config.toml
n_layer = 16
n_kv_head = 1
rope_base = 10000.0
beta2 = 0.95
grad_clip = 1.0
MLP neurons of a small language model. Each row is named by its layer, matrix (down: output weights) and neuron, and shows model dimensions 224-319. Each number is 200 + 20 x the weight over its row's rms, rounded and kept within 0 to 999. A neuron's up and down rows have the sign that makes its largest values positive.
A block is one neuron, or neurons of one layer that tend to fire together. After each block is what it responds to, as a language model described it from the Wikipedia text at the highest values.

L13.down278,202,194,200,219,193,213,211,190,230,200,189,237,231,209,182,208,206,189,184,211,219,201,240,198,197,201,227,243,188,180,203,200,198,189,184,165,183,171,200,214,173,202,198,226,186,186,207,206,201,211,211,181,204,241,201,170,203,159,168,206,202,179,179,215,192,199,193,208,171,208,232,227,173,201,161,185,166,206,195,190,202,236,187,180,204,197,190,203,220,232,187,182,201,209,204,185
L13.down325,182,218,218,210,208,202,189,188,224,206,231,230,220,205,172,188,192,193,209,204,167,216,279,229,209,211,187,187,209,210,182,180,169,222,218,215,195,196,232,213,174,180,181,223,214,215,234,164,214,200,201,214,213,211,149,227,204,163,201,149,201,199,188,230,176,192,224,206,223,221,207,207,183,186,201,221,214,178,232,212,199,151,184,219,221,165,217,209,213,218,216,177,214,201,212,223
L13.down451,207,212,194,207,199,202,168,185,211,175,191,178,214,198,219,184,185,200,190,187,176,166,245,214,247,218,193,185,203,219,150,220,196,193,190,183,173,187,206,214,138,218,208,227,180,158,194,215,181,181,199,214,177,185,200,181,183,168,152,214,202,217,221,192,188,211,196,180,180,196,233,192,217,176,199,193,192,215,188,232,203,224,186,168,195,210,182,225,181,200,214,197,226,178,218,172
L13.down523,216,217,186,196,186,193,184,175,194,219,197,194,219,184,210,177,219,197,188,163,201,235,239,215,202,193,186,190,225,219,187,221,207,175,185,165,200,206,225,189,160,195,166,195,170,167,191,246,215,198,199,210,206,224,189,212,203,225,197,164,199,212,219,240,198,190,184,220,144,200,232,192,222,209,177,194,178,198,199,182,197,225,165,228,197,180,189,179,230,232,208,191,199,223,191,200
L13.down535,183,219,206,194,208,203,192,199,210,203,192,181,217,170,218,163,207,218,208,173,211,190,176,255,214,217,190,162,202,230,248,177,229,188,169,203,204,211,187,188,226,188,234,218,183,203,205,197,188,170,196,199,164,199,234,201,199,203,213,235,198,189,197,143,192,203,204,190,199,206,212,183,246,178,174,246,199,222,176,216,199,214,175,221,188,200,202,209,206,215,198,187,195,162,199,202
L13.down585,191,220,204,181,219,200,163,198,182,202,208,198,238,211,227,226,241,182,210,222,162,197,221,223,180,178,217,227,225,204,187,215,203,201,201,181,187,242,154,191,173,190,214,212,195,222,214,254,190,230,249,176,166,196,218,197,241,163,234,198,213,170,250,187,231,176,215,215,191,231,228,185,203,151,178,183,206,170,181,209,190,223,188,186,185,200,166,191,230,220,225,180,161,224,187,157
L13.down600,200,189,191,214,224,193,175,189,207,179,204,170,187,190,220,212,203,224,201,176,229,177,187,181,199,211,190,189,193,227,223,193,213,170,173,164,215,196,176,186,232,174,191,170,201,165,186,231,215,175,201,179,195,208,219,180,173,190,213,211,187,201,192,180,208,203,244,173,187,170,211,175,190,198,215,171,202,211,219,218,183,201,209,211,173,205,212,210,198,214,211,200,211,235,205,206
L13.down635,216,214,195,179,227,174,194,203,174,209,182,243,193,186,184,209,232,189,173,170,231,208,218,221,220,211,195,210,200,216,204,218,204,176,212,197,196,212,193,183,134,212,189,188,181,150,194,227,200,208,220,194,175,190,201,179,212,208,187,190,229,206,200,198,171,182,214,183,168,235,224,218,213,209,200,184,189,195,205,202,198,209,174,208,191,212,221,202,232,183,201,198,222,240,205,194
Description: Space token right before a date's day number, after a month name (January 12) or after on, born, Date of birth (on 24 November).

L13.down173,173,208,227,180,198,193,226,182,222,157,194,185,199,189,191,223,182,187,201,216,206,202,301,192,223,229,173,186,205,185,203,198,209,218,190,215,236,219,202,189,206,202,202,248,173,199,180,195,213,174,191,190,181,204,175,195,207,189,210,186,198,170,208,194,187,191,211,196,209,172,170,187,238,196,174,166,228,221,190,228,188,230,184,200,212,213,202,197,189,193,209,216,235,190,179,159
L13.down408,187,198,179,177,213,175,186,230,202,225,178,212,209,191,195,177,202,216,201,196,227,176,133,194,172,241,206,199,230,185,183,181,191,213,189,218,215,214,201,217,203,212,179,239,183,168,215,206,212,213,207,146,196,227,177,218,192,168,199,181,179,187,179,163,184,178,205,173,219,185,215,222,224,189,183,207,184,213,185,136,211,172,207,236,187,199,195,178,230,202,170,198,221,183,224,212
L13.down460,202,188,203,219,172,182,176,212,227,204,197,224,245,224,235,186,194,196,230,196,192,149,277,197,214,205,190,170,197,197,204,221,213,217,199,221,181,207,183,215,201,181,187,215,215,196,209,241,210,197,162,209,181,188,171,210,207,206,205,216,194,198,241,190,208,209,242,195,197,212,163,214,230,186,229,188,203,196,180,226,174,206,201,228,209,217,181,189,185,246,205,213,153,191,210,194
L13.down724,220,182,192,201,199,168,218,210,220,199,174,268,200,217,200,200,182,182,180,215,174,186,284,186,230,199,193,213,192,204,208,242,220,176,223,198,169,167,196,190,169,199,213,173,193,179,186,190,216,181,211,197,169,204,162,177,190,258,209,224,208,215,222,191,192,211,198,211,221,199,202,199,210,236,193,214,182,194,179,171,177,223,193,172,207,184,239,210,190,225,199,198,197,205,221,226
L13.down727,228,226,209,202,192,180,181,215,247,199,205,205,209,195,216,204,206,191,195,175,192,233,253,209,201,147,210,244,185,223,196,215,190,167,214,189,193,214,192,205,193,177,196,216,186,197,186,183,242,196,157,202,212,188,187,171,193,202,210,244,223,207,199,183,198,211,181,216,174,200,233,209,213,225,225,173,195,181,188,194,151,209,210,188,178,218,204,198,187,189,229,202,166,175,224,182
L13.down786,191,228,211,188,204,179,186,161,202,183,191,187,196,212,194,204,196,212,215,224,200,181,257,236,227,205,165,207,192,214,218,212,206,200,138,222,206,179,217,174,175,165,199,227,192,239,181,253,195,169,193,203,213,205,214,185,197,207,227,218,202,203,201,190,170,198,200,175,228,182,189,174,201,223,215,177,229,205,200,223,216,221,175,209,211,208,248,221,173,201,229,169,173,208,209,208
L13.down799,190,174,216,221,180,188,175,229,228,204,223,172,211,191,231,204,211,206,195,151,212,191,219,231,213,211,213,197,188,170,189,204,184,181,203,198,196,233,226,182,198,214,194,197,180,178,210,192,204,188,206,173,233,192,220,160,202,199,273,218,225,235,170,218,172,167,224,207,140,206,232,168,204,149,191,196,204,203,154,197,160,197,191,227,223,191,189,205,213,191,229,214,196,180,203,172
L13.down815,219,200,211,204,181,207,207,192,194,204,191,202,193,222,194,206,182,193,193,195,185,188,261,230,199,182,148,204,183,234,207,186,206,186,207,157,218,169,214,196,195,210,191,189,166,250,156,206,195,176,230,207,156,198,207,201,207,172,205,211,187,207,204,217,202,192,208,202,235,222,156,191,191,236,221,194,198,195,215,197,226,192,167,225,221,233,209,204,203,204,230,176,203,213,207,183
Description: Final pieces of verbs (and some adjectives) just before their object, often after "to" or a subject, such as fea-ture, ad-dress, mix-es, made.

L4.down245,218,168,184,178,193,187,206,202,196,237,158,204,241,186,186,159,204,198,221,177,223,212,273,197,199,190,202,200,243,216,155,241,187,192,169,193,199,205,213,193,189,196,191,212,209,183,176,191,175,190,217,234,194,183,184,178,179,232,262,218,152,205,202,205,260,208,210,199,180,145,228,229,174,196,212,196,219,209,217,182,216,170,157,219,185,178,217,192,194,200,177,207,211,201,187,231
L4.down533,196,200,204,205,206,183,222,184,178,175,211,200,214,201,191,177,187,178,233,201,207,218,232,165,200,217,190,181,200,224,191,223,188,238,149,185,214,215,220,180,156,188,212,199,218,198,187,213,158,169,178,211,224,224,186,192,190,206,199,214,149,145,186,171,175,198,213,219,164,203,230,201,184,192,217,232,234,190,181,170,207,177,197,207,207,163,218,211,170,192,216,196,224,226,188,218
Description: Word-final inflection pieces that complete a split verb, mostly past-tense -ed or present -s, such as occur|red, arg|ued, see|ks, occ|urs.

L6.down86,216,221,173,202,238,195,159,182,212,228,174,209,209,184,208,170,221,171,209,219,179,201,248,199,233,193,230,213,213,169,201,229,183,206,199,210,164,219,221,197,156,202,208,172,196,200,219,220,142,232,239,220,213,187,213,199,224,230,181,254,196,192,187,197,218,171,206,219,191,181,218,168,181,180,203,196,205,187,204,198,198,219,193,204,181,219,150,198,205,226,240,209,165,201,220,184
L6.down201,193,193,217,198,165,187,234,193,205,222,161,230,193,223,192,207,181,191,169,179,199,212,201,205,202,177,177,229,226,208,218,230,227,165,226,200,200,185,190,176,209,229,207,186,219,216,208,222,247,204,216,234,199,206,228,211,223,208,211,207,192,212,191,219,212,206,178,191,208,201,224,184,177,202,229,184,196,205,212,222,197,221,229,193,194,223,215,194,227,200,193,199,213,167,212,207
L6.down232,187,193,208,192,164,184,226,216,213,224,155,200,190,186,234,183,218,220,183,191,203,209,107,196,219,178,242,183,179,197,218,196,199,219,185,195,182,176,182,206,217,163,196,173,167,194,204,223,192,175,227,178,175,223,213,206,174,195,179,229,177,216,186,211,185,197,218,196,197,204,212,203,224,219,196,198,207,208,160,195,177,208,217,196,170,196,196,180,227,214,228,198,228,206,216,206
L6.down574,199,208,207,189,208,181,167,214,199,208,196,211,217,185,201,233,232,193,204,200,202,204,185,178,211,224,212,203,200,199,231,210,178,222,212,205,182,195,213,202,193,202,200,177,223,196,176,173,171,170,199,207,173,233,219,212,239,236,202,180,208,219,202,206,222,206,212,169,209,186,230,221,202,202,206,215,206,213,197,210,233,190,252,216,169,205,184,162,201,184,210,236,214,219,168,192
Description: The space token right before a number, mostly a year or quantity after words like in, early, about, to (early 1964, about 30 minutes).

L4.down513,173,176,190,216,177,213,178,200,212,207,186,196,154,178,221,208,189,178,196,211,200,214,220,217,192,190,181,215,198,169,149,194,215,205,226,164,213,207,223,160,203,184,188,211,214,179,190,183,174,202,194,194,173,200,200,163,187,210,167,177,233,207,204,238,197,178,192,229,209,178,232,206,238,244,220,192,203,210,224,197,202,217,221,250,225,200,197,204,187,214,193,218,144,212,172,171
L4.down607,214,206,184,209,188,224,153,196,162,200,181,202,214,176,195,208,225,191,218,179,197,216,153,211,195,199,167,210,179,206,208,216,225,211,228,217,195,153,222,156,201,185,202,209,208,186,156,215,141,199,196,199,216,169,214,206,184,219,180,210,184,188,189,188,200,211,156,169,189,139,200,190,224,188,223,194,183,213,199,197,210,235,245,200,180,195,177,209,233,193,202,198,190,207,166,191
Description: The bare space token right before a year or number, following in, the, or a month name, as in "in 1998", "May 2021", "the 2007".

L6.down247,198,221,205,180,204,202,176,172,203,216,191,151,228,211,206,206,215,178,229,207,226,199,236,163,242,203,228,214,218,219,221,176,208,220,187,223,222,218,242,220,184,201,215,189,217,229,196,179,197,181,237,203,224,210,223,219,197,213,200,191,192,200,171,194,192,203,217,190,211,210,204,219,180,194,184,211,222,192,229,215,230,163,155,227,224,208,195,223,178,151,205,194,212,188,181,224
L6.down277,193,229,196,191,210,165,260,177,220,192,198,193,269,229,213,214,190,197,207,200,195,215,286,205,191,186,202,216,218,210,172,203,169,214,164,161,196,213,189,205,178,204,205,213,193,177,169,205,225,216,201,174,211,210,190,205,186,220,216,193,189,207,214,211,216,220,180,217,220,206,215,183,155,200,182,176,216,185,178,173,196,188,185,204,211,188,196,178,190,207,200,198,205,202,182,188
L6.down426,212,201,163,198,179,206,206,191,136,157,181,197,201,155,188,179,199,190,206,190,163,192,213,189,191,229,196,214,224,194,229,223,198,222,168,183,216,203,197,210,197,180,202,235,233,194,224,212,160,189,201,222,198,198,210,188,179,194,201,208,199,198,186,214,214,192,169,204,178,178,199,191,213,163,206,206,222,166,190,191,231,180,198,214,184,216,163,190,186,192,193,179,193,232,190,192
L6.down439,184,219,208,198,160,203,218,189,234,201,212,132,188,184,190,249,158,194,220,205,187,203,253,182,182,182,186,183,196,219,233,175,155,189,186,184,207,227,204,183,205,215,221,183,225,173,208,163,209,200,204,240,249,199,179,216,190,177,188,192,218,171,161,212,200,210,158,186,185,197,217,182,215,217,195,170,182,198,208,194,193,164,211,197,178,181,196,221,206,200,192,182,219,236,164,211
Description: Main verbs (often past participles) right after was, and, a subject or a modal, such as recorded, created, published, used; also some possessive apostrophes.